MLP neurons of a small language model. Each row is named by its layer, matrix (up: input weights) and neuron, and shows model dimensions 32-159. Each number is 200 + 20 x the weight over its row's rms, rounded and kept within 0 to 999.
After each neuron's rows, "fires on" lists the tokens most often at its 100 highest values on Wikipedia text that the model never trained on; "fires in" lists the words (lower case) most often at its 100 highest values on Wikipedia text that the model never trained on. A number after a token or word is its count.

L4.up885,219,210,193,200,191,178,170,182,187,166,198,201,191,202,214,152,221,241,183,171,213,212,188,180,202,194,208,205,223,191,207,177,198,202,192,199,200,224,206,197,188,208,218,199,202,186,219,178,168,204,200,225,220,218,208,194,231,223,197,199,172,169,207,204,220,212,204,170,221,208,146,191,193,230,169,187,223,156,188,221,179,172,193,241,173,186,199,154,227,199,214,187,164,194,188,216,168,191,209,189,222,209,188,211,202,183,159,176,199,199,187,212,160,170,177,196,209,226,174,182,178,160,185,226,188,184,208,198
fires on: " of" 28, " the" 25, " to" 10, " and" 10, " was" 5, " by" 5
fires in: "of" 28, "the" 25, "to" 10, "and" 10, "was" 5, "by" 5

L4.up2235,177,208,202,173,191,199,204,172,175,175,172,146,199,180,221,192,219,230,233,184,190,236,218,231,235,251,218,221,247,194,220,227,219,191,218,235,197,197,216,178,167,203,183,206,186,201,238,211,201,190,224,203,183,192,189,206,188,190,193,226,202,210,195,227,205,171,223,196,181,204,199,250,228,180,191,221,199,213,180,153,191,220,156,192,200,234,176,238,219,220,200,214,168,153,190,178,197,214,231,177,225,219,179,190,179,193,179,232,175,196,179,179,172,197,170,187,205,207,179,178,198,207,211,202,185,217,195,217
fires on: " was" 40, " became" 10, " the" 10, " were" 7, " its" 7, " Marc" 4
fires in: "was" 40, "became" 10, "the" 10, "were" 7, "its" 7

L4.up90,189,217,221,217,213,175,184,211,173,160,197,187,192,207,217,188,191,237,175,179,218,218,194,197,200,190,195,244,213,195,231,193,201,189,199,204,208,172,212,166,180,200,208,237,186,194,212,203,209,207,211,193,172,192,207,249,191,190,198,215,200,210,194,216,192,235,178,206,204,206,166,210,195,175,213,195,190,217,192,181,215,204,214,182,204,223,178,182,193,198,206,226,191,169,223,203,177,187,244,224,195,190,185,195,208,195,149,213,188,214,182,213,198,220,210,171,196,236,212,190,193,206,206,218,211,192,208,228
fires on: " has" 15, " with" 12, " having" 8, " had" 7, " With" 5, " to" 5
fires in: "with" 20, "has" 15, "having" 8, "had" 8, "to" 5, "have" 4

L4.up2385,216,191,194,221,232,201,202,213,214,184,224,191,178,215,225,203,191,229,178,214,208,182,217,233,235,201,197,175,209,181,198,204,210,227,170,183,210,207,189,205,195,198,193,242,169,177,232,233,223,174,165,157,182,187,181,209,220,170,201,212,199,190,205,213,213,217,225,201,199,208,169,212,173,214,195,228,187,229,183,198,203,192,238,186,195,181,201,196,243,200,191,218,207,189,210,196,157,205,224,177,193,188,210,183,162,203,173,184,153,191,206,204,181,190,174,150,199,228,179,189,203,212,198,234,186,182,236,224
fires on: " of" 42, " are" 7, " from" 7, " to" 5
fires in: "of" 42, "are" 7, "from" 7, "to" 5

L4.up52,184,170,183,227,211,215,177,192,170,192,199,236,190,193,178,184,172,193,190,201,176,212,197,212,201,177,231,168,199,201,238,207,193,209,209,219,179,199,211,208,159,189,192,183,195,226,213,185,206,198,174,210,207,216,182,214,234,190,167,217,201,149,204,220,194,194,176,197,182,262,202,199,173,190,154,205,214,205,203,179,196,223,160,241,220,218,189,185,192,188,205,160,185,197,206,227,204,190,228,189,173,173,171,200,208,232,205,191,186,212,217,206,193,158,173,194,188,200,194,163,210,204,242,189,205,218,242,193
fires on: " of" 47, " for" 17, " on" 17, " in" 9, " by" 5
fires in: "of" 47, "for" 17, "on" 17, "in" 9, "by" 5

L4.up2481,214,197,218,195,179,208,207,183,194,194,189,183,177,221,181,172,195,203,209,215,163,237,174,241,175,180,174,148,202,214,242,189,213,212,216,209,245,205,210,175,227,206,191,228,202,157,210,208,191,218,216,194,206,214,219,203,170,199,196,213,216,200,179,248,245,206,192,216,175,226,219,189,228,200,175,227,203,179,200,232,211,221,181,169,207,241,228,195,193,183,197,186,194,209,191,242,176,171,184,189,211,182,198,216,221,195,177,192,169,233,215,179,182,219,184,187,216,215,175,159,222,189,189,153,166,188,211,217
fires on: " to" 81, " on" 7
fires in: "to" 80, "on" 7

L4.up1023,201,251,195,230,209,185,229,225,195,189,202,177,202,166,184,161,182,180,185,187,180,200,200,189,193,198,171,202,199,196,228,204,214,201,191,233,223,211,174,248,194,186,205,155,191,200,179,169,207,174,207,209,217,238,221,197,184,212,166,207,215,193,207,215,213,173,192,227,196,196,230,240,233,224,202,204,183,207,177,191,246,190,212,191,178,212,193,236,209,192,181,231,189,187,200,234,194,232,189,190,197,180,163,189,193,185,201,237,215,171,183,189,220,243,202,185,218,193,178,199,172,199,161,223,203,187,172,207
fires on: " a" 91, " O" 7
fires in: "a" 81

L4.up525,192,211,161,237,211,204,178,256,175,201,196,246,185,232,184,162,254,201,205,198,212,192,173,211,197,188,231,194,247,195,184,199,192,196,221,192,223,188,168,178,168,222,195,216,197,215,193,188,159,196,176,171,200,185,208,185,185,210,179,156,158,191,219,192,178,188,192,192,195,187,195,170,218,174,218,231,160,200,203,217,227,182,182,204,200,163,213,208,174,195,212,184,213,179,182,186,238,165,222,192,202,209,221,220,229,198,203,231,163,192,194,206,176,162,227,221,176,203,225,207,228,187,217,202,227,197,203,190
fires on: " to" 18, " as" 16, " in" 11, " such" 8, " with" 7
fires in: "to" 18, "as" 15, "in" 11, "such" 8, "with" 7, "including" 6

L4.up2505,169,222,189,244,185,196,194,212,217,223,225,203,201,232,214,237,215,162,203,215,204,195,207,185,181,228,198,197,178,214,164,225,261,203,230,194,235,216,189,243,176,196,211,186,200,174,164,201,199,208,201,201,204,206,230,159,177,207,209,176,208,195,210,216,190,191,193,198,221,199,200,209,241,211,189,218,218,184,209,172,161,222,198,239,180,209,211,199,184,162,189,206,208,229,189,232,177,234,212,201,157,201,221,197,163,207,198,210,198,231,165,176,200,203,168,226,205,188,211,202,178,193,216,200,189,199,204,158
fires on: " as" 34, " to" 11, " or" 6, " film" 5
fires in: "as" 34, "to" 11, "or" 5, "film" 5

L4.up949,209,205,190,219,218,156,201,177,188,170,258,212,218,188,161,212,174,232,201,204,242,190,195,215,182,205,219,184,214,208,198,227,210,220,186,190,165,167,192,199,203,217,201,185,194,177,199,188,215,158,189,196,225,213,178,195,193,192,198,242,232,232,154,192,224,206,201,218,194,241,212,187,182,197,169,200,200,187,239,150,224,192,222,175,164,212,189,225,192,190,217,228,185,221,205,206,149,197,206,193,211,199,187,200,231,241,181,204,172,197,196,235,220,194,191,207,163,176,167,159,180,224,163,191,206,199,211,219
fires on: " by" 38, " under" 24, " from" 7, " United" 4, " for" 4
fires in: "by" 38, "under" 22, "from" 7, "united" 4, "for" 4

L4.up223,188,210,225,205,227,183,215,238,211,173,172,187,186,210,184,222,199,191,172,207,218,207,146,195,201,203,189,200,231,194,242,227,228,181,221,168,204,221,192,198,221,174,186,234,224,206,187,199,195,196,182,205,199,230,183,201,201,174,217,224,200,200,195,228,179,218,199,177,230,197,192,199,212,207,215,215,239,207,228,182,181,188,209,151,184,214,177,220,181,216,212,172,201,193,211,184,161,190,212,168,202,201,162,193,212,177,248,206,217,212,198,225,214,186,195,227,198,194,186,201,164,188,209,202,184,230,202,187
fires on: " has" 46, " had" 20, " have" 20, " also" 7
fires in: "has" 46, "had" 20, "have" 20, "also" 7

L4.up93,192,203,234,200,174,223,154,163,181,179,190,241,189,210,167,197,205,213,181,210,204,209,208,214,211,208,213,197,192,221,231,200,230,244,173,174,212,187,173,240,185,169,208,177,169,166,182,185,197,178,219,210,168,203,181,202,228,196,190,184,195,189,192,183,198,187,190,214,193,204,185,192,181,185,241,209,185,208,205,238,198,233,185,190,183,239,227,202,230,183,182,198,164,181,198,187,213,224,202,170,173,193,201,207,198,194,185,179,208,196,203,212,209,198,228,176,180,198,205,185,190,197,209,205,214,190,163,215
fires on: " with" 45, " to" 9, " into" 4
fires in: "with" 48, "to" 9, "into" 4

L4.up1017,203,194,192,219,209,207,201,236,168,198,178,205,203,231,193,189,229,200,192,175,231,175,249,191,199,201,206,222,230,205,236,211,210,220,229,229,213,211,205,167,205,235,196,211,213,209,227,245,184,234,192,166,197,193,206,193,179,187,229,204,201,179,225,227,178,196,199,229,182,188,191,173,196,170,192,203,230,183,215,199,209,232,216,217,184,224,227,180,190,191,207,210,200,192,177,173,212,182,177,168,166,175,197,196,208,173,194,179,203,191,171,171,178,189,217,218,201,171,202,222,184,225,178,138,182,180,238,214
fires on: " to" 56, " would" 30, " not" 5
fires in: "to" 56, "would" 30, "not" 5

L4.up14,168,192,195,198,209,206,165,233,177,207,174,186,220,230,202,203,200,195,202,196,194,243,187,206,178,224,176,207,212,209,198,231,207,225,218,213,219,210,180,226,239,217,220,181,194,206,211,188,168,193,151,218,187,225,182,230,181,214,217,180,188,188,203,230,212,217,189,170,177,222,171,176,236,238,169,194,189,189,220,213,211,198,168,208,223,197,200,196,206,193,193,207,200,202,229,194,171,198,242,219,235,200,218,202,205,200,170,220,206,209,178,206,176,177,150,183,203,205,197,194,184,173,201,197,206,218,186,211
fires on: " to" 24, " and" 17, " was" 11, " re" 6, " until" 5, " by" 4
fires in: "to" 24, "and" 17, "was" 11, "until" 5

L4.up375,210,244,169,188,184,209,211,183,204,201,211,183,188,203,175,180,214,214,224,193,213,199,203,201,147,176,209,216,186,204,193,153,203,167,216,228,183,202,186,221,191,196,203,220,195,176,212,224,177,188,174,180,253,232,224,188,214,188,204,197,194,214,205,191,193,183,228,194,188,202,236,236,187,188,232,210,178,175,226,233,219,201,229,194,221,193,190,198,164,170,211,228,177,194,206,147,228,177,149,197,191,156,218,188,190,183,207,203,206,212,204,196,163,202,205,193,206,189,188,186,204,232,227,192,192,197,233,229
fires on: " a" 39, " A" 28, "A" 15, "a" 7, " B" 7
fires in: "a" 66

L4.up1296,205,190,183,202,237,204,182,212,210,217,191,222,201,202,184,192,227,197,220,192,221,204,171,178,206,179,218,192,214,210,228,219,191,212,193,206,226,217,179,204,222,212,162,199,172,202,176,261,189,211,217,187,221,234,195,190,198,214,182,169,201,220,188,198,175,171,195,203,185,200,203,257,175,186,186,212,202,173,235,197,206,191,174,195,176,168,199,214,187,202,235,243,207,205,179,205,236,203,233,161,201,190,188,233,181,184,222,175,173,175,224,218,176,201,190,184,205,193,197,174,197,174,195,192,173,197,223,168
fires on: " of" 45, " all" 8, " both" 7, " two" 6, " All" 5, " Both" 4
fires in: "of" 45, "all" 15, "both" 12, "two" 6

L4.up1349,183,215,178,193,196,210,165,208,161,217,186,197,212,199,225,213,228,211,197,207,244,202,179,206,215,205,181,211,239,194,161,182,176,218,171,192,214,230,192,221,209,232,238,196,202,143,209,208,212,218,187,179,167,220,214,210,241,236,209,169,190,193,210,224,188,187,178,199,186,191,158,202,186,203,195,203,185,235,183,191,212,176,212,205,200,205,173,211,184,202,210,242,209,198,214,173,194,189,166,190,196,205,211,184,184,195,187,210,205,196,170,197,176,221,219,207,199,228,187,195,199,231,183,188,202,180,157,160
fires on: " to" 47, " for" 14, " from" 12, " of" 9
fires in: "to" 47, "for" 13, "from" 12, "of" 9

L4.up398,184,182,147,169,224,232,220,189,244,186,186,203,202,185,228,210,198,201,218,206,206,164,212,186,182,202,209,222,203,192,235,205,190,147,221,212,206,212,195,197,218,226,179,213,214,188,219,184,204,216,189,213,184,193,182,214,206,235,201,186,193,210,165,212,202,212,181,194,201,197,202,228,227,183,200,192,175,214,201,215,213,197,177,233,178,201,195,223,200,204,231,213,196,150,208,190,211,187,206,190,178,202,212,166,230,183,196,259,191,196,190,203,182,185,209,205,195,185,220,214,174,215,226,187,206,154,205,198
fires on: " an" 91
fires in: "an" 89

L4.up863,150,205,198,208,227,190,210,155,171,177,254,187,222,196,198,187,214,204,219,199,203,231,230,240,216,220,190,229,204,223,187,220,229,201,166,209,238,203,176,201,177,191,212,235,197,218,208,169,194,254,206,219,210,222,203,213,204,216,173,190,187,173,214,200,230,190,205,223,229,191,197,188,201,198,220,191,205,195,217,165,242,168,183,203,195,168,203,198,212,176,224,231,210,218,208,223,191,193,202,200,225,245,195,208,193,191,192,229,225,168,223,187,171,207,183,164,184,185,174,181,189,214,202,158,196,166,196,200
fires on: " was" 64, " is" 16, " been" 8, " being" 5, " were" 4
fires in: "was" 64, "is" 16, "been" 8, "being" 5, "were" 4

L4.up1496,170,227,190,218,203,170,185,199,149,205,169,213,192,230,238,180,248,219,231,189,201,202,177,189,198,220,228,202,205,203,167,210,205,223,217,178,197,186,176,233,221,193,195,167,223,212,198,233,214,229,213,220,194,216,244,216,210,169,169,183,228,185,167,192,206,164,180,198,213,191,206,174,188,251,207,219,249,206,233,153,189,212,204,192,204,232,227,234,192,206,211,217,192,188,195,197,182,166,211,184,197,220,218,193,190,194,212,193,205,217,193,170,169,203,196,212,203,141,188,197,178,201,192,194,226,204,190,187
fires on: " in" 26, " to" 19, " first" 12, " yet" 5
fires in: "in" 26, "to" 19, "first" 12, "yet" 5

L4.up2073,212,179,186,192,176,215,202,184,211,211,203,224,214,202,213,207,169,225,217,190,211,185,211,219,201,211,197,221,177,189,169,164,219,232,188,210,212,183,198,193,204,189,198,198,241,183,197,225,186,191,157,201,184,219,215,230,220,203,204,197,228,198,206,191,196,208,187,202,227,203,221,179,201,148,196,167,199,186,178,198,197,200,177,228,209,198,220,231,203,210,217,162,216,221,195,213,197,224,229,199,185,203,201,220,151,190,210,194,145,228,170,166,209,202,165,213,203,180,215,178,189,174,214,190,187,162,207,207
fires on: " as" 81, " became" 5
fires in: "as" 79, "became" 5

L4.up1869,223,226,180,175,160,196,187,192,179,174,182,216,204,196,222,179,238,193,200,212,203,216,225,236,230,188,190,220,164,223,227,201,203,177,176,195,195,236,213,227,162,181,199,206,227,164,218,189,179,195,193,203,205,219,193,150,213,181,193,170,214,200,198,225,199,164,204,179,165,182,201,208,230,217,161,175,167,208,182,175,202,254,235,235,171,193,186,185,173,210,177,207,214,176,198,192,213,200,191,195,175,202,215,196,226,187,209,206,226,209,190,207,190,186,193,220,199,194,216,192,207,188,229,191,216,156,231,182
fires on: " an" 87, "2" 8
fires in: "an" 84

L4.up300,210,234,177,229,202,182,165,196,206,198,216,209,155,211,213,177,182,187,201,208,220,202,211,197,213,173,195,202,178,189,202,205,214,204,198,167,193,212,194,207,179,196,205,226,224,169,200,181,210,211,203,185,192,210,188,216,203,186,175,219,191,174,233,208,201,192,183,206,218,172,209,230,196,205,219,218,180,215,216,187,170,217,215,184,179,189,224,210,205,200,234,223,186,224,188,198,207,199,179,198,225,177,216,152,205,184,218,170,217,214,241,198,190,172,164,214,221,206,206,174,165,236,219,223,195,190,208,190
fires on: " the" 49, " were" 6, " was" 6, " also" 5
fires in: "the" 49, "were" 6, "was" 6, "also" 5, "s" 4

L4.up321,178,152,156,241,228,179,212,196,148,211,198,195,197,196,208,183,235,211,207,193,205,200,188,211,190,190,198,217,184,231,195,185,187,215,187,220,188,220,190,191,218,230,208,198,194,202,245,256,160,227,195,203,204,185,205,177,208,219,171,238,230,173,214,182,163,150,203,203,190,178,235,176,181,190,189,240,210,174,200,222,190,162,199,219,201,208,188,259,228,206,229,217,204,200,222,191,226,206,176,174,166,206,196,191,173,176,207,183,185,232,195,185,174,218,193,208,188,192,205,190,206,216,210,202,161,189,182,211
fires on: " two" 13, " non" 11, " all" 10, " All" 6, " Two" 5, " three" 5
fires in: "two" 20, "all" 16, "non" 13, "three" 7, "anti" 5

L4.up234,202,177,242,195,161,184,219,191,191,226,228,207,201,207,187,167,227,216,197,220,176,182,225,211,208,209,211,194,207,232,191,219,178,220,158,209,238,190,205,177,224,243,191,200,231,216,185,230,202,172,195,203,191,207,194,180,217,197,182,222,198,203,195,233,202,194,194,188,216,196,206,194,163,208,190,216,168,214,195,202,241,217,239,167,231,211,181,240,204,203,188,210,188,210,211,188,176,205,177,185,207,191,195,191,191,166,163,192,167,231,189,199,165,200,164,174,222,240,215,210,224,180,191,228,190,200,179,171
fires on: " In" 20, " in" 18, "In" 9, "-in" 7, " of" 5, " up" 5
fires in: "in" 52, "of" 5

L4.up1464,198,215,191,219,236,199,232,243,181,188,239,189,192,189,200,184,223,209,208,185,189,173,201,221,210,197,181,200,182,191,179,216,235,202,159,172,219,211,230,198,209,199,190,213,248,190,204,192,205,186,179,188,202,178,220,201,207,174,205,226,209,199,207,214,198,201,205,200,189,216,209,189,194,200,214,176,213,176,223,202,186,178,177,249,229,205,235,203,216,210,192,215,193,191,161,192,196,201,177,219,185,205,179,165,190,255,206,179,199,210,229,199,201,223,194,202,204,162,173,185,202,183,219,187,190,178,226,214
fires on: " which" 23, " that" 17, " than" 6, " been" 5, " is" 4
fires in: "which" 23, "that" 17, "than" 6, "been" 5, "is" 4

L4.up380,180,170,181,218,214,146,199,224,153,223,180,192,172,232,194,194,192,198,169,176,174,200,196,212,195,178,192,187,212,171,216,200,198,189,241,176,189,188,196,203,165,208,198,181,199,229,220,209,211,210,223,187,211,225,162,185,222,172,195,216,224,191,210,195,195,227,170,219,205,219,174,182,174,205,166,143,190,193,207,205,196,189,181,169,172,219,187,210,218,221,229,233,189,219,205,166,195,165,224,207,207,192,204,232,209,187,204,207,203,223,223,190,179,202,198,205,241,183,237,208,197,212,205,213,236,193,215,194
fires on: " in" 33, " has" 13, " of" 7, " New" 6, " over" 5
fires in: "in" 33, "has" 13, "of" 7, "new" 6, "over" 4

L4.up1109,212,220,208,207,175,195,209,210,194,201,196,215,202,172,226,235,197,222,199,181,222,202,167,233,194,185,156,202,217,231,205,196,198,220,199,230,224,203,198,192,185,210,177,222,233,184,192,206,213,185,163,191,168,201,208,182,172,203,241,224,209,188,184,176,211,240,162,220,202,216,211,202,223,199,202,195,194,225,204,203,221,195,178,213,197,186,240,190,160,217,213,191,198,192,219,224,217,172,191,214,208,195,174,229,205,178,209,224,204,223,211,210,192,187,189,173,227,210,199,158,217,202,166,189,193,217,164,181
fires on: " from" 19, " on" 12, " to" 12, " in" 8, " of" 6, " player" 5
fires in: "from" 19, "on" 12, "to" 12, "in" 8, "of" 6, "player" 5

L4.up227,214,204,175,207,195,208,199,205,183,213,181,185,231,207,154,188,191,191,180,206,212,215,178,210,150,169,209,202,196,201,223,174,215,180,155,177,221,222,227,199,169,218,209,195,197,180,196,182,167,205,234,202,198,228,207,181,226,211,221,196,206,184,240,187,202,165,170,185,184,192,209,188,198,215,209,206,236,178,176,206,222,227,186,217,197,225,192,211,197,191,201,232,180,191,212,194,212,197,198,192,166,167,202,133,183,177,185,193,180,220,232,216,201,224,185,188,221,198,193,167,215,193,214,221,211,161,187,179
fires on: " of" 15, " any" 11, " to" 9, " into" 7, " from" 6, " outside" 5
fires in: "of" 15, "any" 10, "to" 9, "into" 7, "from" 6, "outside" 5

L4.up1965,216,189,210,206,177,207,209,162,200,214,185,183,213,208,195,180,160,217,172,185,210,235,212,207,192,192,192,199,181,218,216,236,191,209,197,214,175,208,223,203,219,225,182,191,241,190,187,197,175,200,199,194,215,190,198,203,222,177,181,197,238,162,221,221,210,198,157,220,206,176,198,180,223,188,170,202,203,168,198,211,176,228,210,214,243,208,194,183,168,214,174,234,193,164,191,198,189,199,174,212,192,198,177,183,201,175,200,219,193,232,195,191,178,196,207,205,212,186,198,151,193,198,190,196,206,201,203,182
fires on: " in" 37, " In" 10, " September" 9, "-in" 5, "in" 4
fires in: "in" 44, "september" 9, "on" 8

L4.up1576,213,187,234,233,173,205,207,209,223,230,163,219,250,210,210,221,194,237,181,197,234,166,179,194,184,214,204,219,188,186,158,207,219,184,212,174,185,189,191,199,159,168,215,216,170,223,242,210,194,185,247,216,211,189,179,212,214,186,198,210,231,176,212,200,206,192,217,196,196,192,202,207,204,180,164,177,202,210,202,176,204,177,190,201,187,249,205,196,173,217,174,208,173,185,190,218,192,187,207,195,211,174,217,200,213,220,191,212,197,144,193,222,194,179,179,178,190,224,220,177,202,188,216,205,202,182,237,199
fires on: " the" 45, " The" 25, "The" 18, "'s" 4
fires in: "the" 88, "s" 4

L4.up16,190,224,196,221,210,209,189,187,169,194,170,223,162,211,182,190,184,192,174,189,184,187,205,215,196,192,216,214,183,165,219,185,191,178,202,225,243,217,192,189,188,224,208,231,206,201,198,217,174,221,160,175,202,196,229,191,228,225,221,178,209,203,209,222,194,195,219,200,224,203,244,189,244,210,202,209,206,177,198,218,234,196,241,182,178,197,217,174,224,198,217,210,208,193,206,213,190,195,220,207,219,197,213,200,180,208,189,182,192,218,179,225,179,203,162,214,186,209,202,188,178,174,180,211,174,207,215,235
fires on: " and" 34, " well" 17, " or" 9, " as" 4, "ly" 4
fires in: "and" 34, "well" 17, "or" 7, "as" 4, "all" 4

L4.up2048,191,192,216,264,185,215,159,194,196,212,188,221,173,204,218,187,209,169,168,216,228,215,210,207,190,174,199,192,179,175,206,195,218,202,211,200,192,168,219,227,207,183,203,177,214,195,204,207,160,174,196,251,193,199,203,209,205,171,211,217,184,179,210,183,191,150,195,179,215,209,219,199,192,229,209,246,162,231,181,214,209,163,225,166,208,220,152,182,206,219,211,197,210,185,190,211,178,192,171,211,195,194,182,189,216,212,189,202,172,188,178,178,244,213,197,192,198,214,227,207,230,198,209,186,184,197,213,177
fires on: " a" 78, " A" 10, "A" 6
fires in: "a" 62

L4.up2354,201,193,171,199,182,197,167,215,166,205,229,237,194,183,191,219,203,174,207,220,242,196,167,211,199,201,189,206,222,180,190,230,192,205,189,171,236,219,190,213,182,168,186,208,244,221,211,189,210,208,209,191,217,196,198,202,208,174,186,191,202,175,187,218,189,210,132,192,218,214,215,208,181,199,194,191,189,206,217,188,209,219,187,184,223,231,226,224,183,222,215,204,202,192,185,196,186,170,190,186,190,192,202,222,187,197,217,182,261,234,175,194,196,195,193,207,232,183,191,235,192,171,216,204,195,165,163,207
fires on: " have" 24, " had" 17, " has" 16, " not" 9, " having" 5, " yet" 4
fires in: "have" 26, "had" 17, "has" 16, "not" 9, "having" 5, "yet" 4

L4.up1273,194,197,209,194,197,177,232,216,199,213,187,199,202,250,214,183,212,197,156,202,205,179,209,219,203,184,261,210,206,211,172,178,191,197,209,176,188,192,210,182,171,207,217,187,185,166,200,222,181,163,232,224,216,202,187,197,223,204,206,197,198,230,185,174,205,187,193,223,190,198,216,180,198,218,194,184,220,181,171,182,217,200,205,225,209,194,180,197,216,198,212,188,203,166,236,206,179,161,175,173,181,191,172,208,205,239,175,218,211,224,168,220,178,190,194,198,182,228,190,220,224,209,205,214,207,213,197,216
fires on: " a" 46, " any" 10, " an" 8, "ous" 4, " the" 4
fires in: "a" 46, "any" 9, "an" 8, "the" 4

L4.up738,222,168,187,175,223,192,206,151,213,178,180,179,194,203,193,196,207,182,175,220,198,174,199,234,234,213,213,189,166,207,215,174,227,221,175,240,214,201,175,183,201,185,203,180,191,204,178,198,217,185,162,187,212,243,218,179,219,170,175,187,191,211,167,189,226,204,174,225,211,205,205,206,211,198,238,259,197,181,192,179,208,197,184,191,225,196,189,207,190,185,184,206,202,186,212,218,164,201,174,230,159,192,170,191,153,217,197,190,201,191,174,216,215,235,183,219,189,210,176,204,184,193,206,195,159,226,200,193
fires on: " a" 90, " A" 7
fires in: "a" 86

L4.up1960,198,211,195,218,212,218,202,231,178,204,201,198,207,221,217,231,186,187,211,161,213,183,212,178,212,238,179,185,206,210,181,180,182,205,204,189,222,207,207,199,238,190,212,227,178,200,214,213,197,216,247,210,171,216,214,178,201,184,227,220,187,190,203,183,217,191,201,230,200,183,214,195,197,208,167,205,209,180,214,180,205,243,202,172,169,217,206,187,147,246,195,199,191,213,234,188,187,202,224,157,176,217,184,194,216,205,199,174,205,188,183,246,187,202,220,195,214,176,185,226,201,192,188,188,228,188,222,187
fires on: " the" 24, " on" 10, " to" 7, " in" 6, " a" 4
fires in: "the" 24, "on" 10, "to" 7, "in" 6, "a" 4

L4.up145,175,198,202,226,231,201,185,200,225,171,200,213,232,203,209,199,187,223,211,202,202,199,194,184,199,219,191,206,205,196,224,188,232,196,205,213,226,225,187,175,209,192,210,188,195,258,225,183,206,226,172,196,215,182,194,164,174,195,214,189,201,178,227,212,229,191,190,229,201,233,245,174,204,220,207,198,218,178,220,245,194,215,211,200,201,241,218,184,197,189,159,208,180,210,182,220,216,202,217,210,202,161,201,242,241,219,193,245,189,207,202,189,186,217,191,185,189,212,180,219,195,235,207,159,205,205,189,200
fires on: " and" 47, " or" 15, " be" 6, " but" 4
fires in: "and" 47, "or" 15, "but" 4, "be" 4

L4.up325,217,183,193,228,224,219,209,204,179,205,261,190,208,235,204,207,209,221,202,178,211,181,225,180,207,234,196,196,220,186,200,179,211,187,201,184,204,202,216,177,199,168,191,222,213,192,228,249,238,200,265,170,193,211,193,208,168,235,163,227,190,210,190,207,222,175,210,190,188,216,185,225,218,171,226,200,210,227,163,206,205,185,233,190,204,193,198,223,208,183,205,215,230,209,202,201,198,176,206,207,184,163,147,228,206,201,179,168,171,194,182,188,196,232,160,212,216,182,194,201,196,226,237,201,194,228,216,209
fires on: "'s" 43, " his" 7, " His" 4
fires in: "s" 43, "his" 11

L4.up169,200,220,201,203,158,211,182,214,180,186,207,218,236,193,246,210,216,212,194,189,220,237,191,176,192,180,201,174,201,209,200,156,225,177,193,174,170,209,206,203,202,217,198,198,185,215,200,203,178,228,198,216,204,215,202,174,166,233,180,198,172,233,194,218,197,246,212,198,204,195,184,210,218,212,198,198,202,206,210,186,213,155,194,232,168,225,213,235,165,198,198,179,187,207,184,191,242,183,185,230,214,190,177,219,203,234,203,159,229,233,204,174,198,202,198,187,188,215,210,187,162,198,207,194,221,210,197,220
fires on: " his" 38, " her" 8, "0" 6, " years" 5
fires in: "his" 41, "her" 8, "years" 5

L4.up1478,192,201,228,176,226,183,195,222,224,174,189,194,217,216,196,209,204,175,153,213,182,201,215,193,186,160,210,197,220,227,215,231,167,221,213,204,188,202,182,193,214,212,196,201,182,175,187,186,223,177,184,176,212,170,207,214,202,198,195,188,214,190,206,182,222,187,239,168,193,173,190,196,212,221,194,212,164,233,195,213,189,226,196,194,188,216,213,188,208,196,205,210,200,196,224,247,213,167,203,189,158,199,231,208,210,190,191,199,219,193,157,199,216,191,199,186,209,200,206,191,166,150,201,210,199,222,156,174
fires on: " of" 21, " with" 18, " to" 9, " without" 5, " th" 5, " by" 5
fires in: "of" 21, "with" 17, "to" 9, "without" 5, "by" 5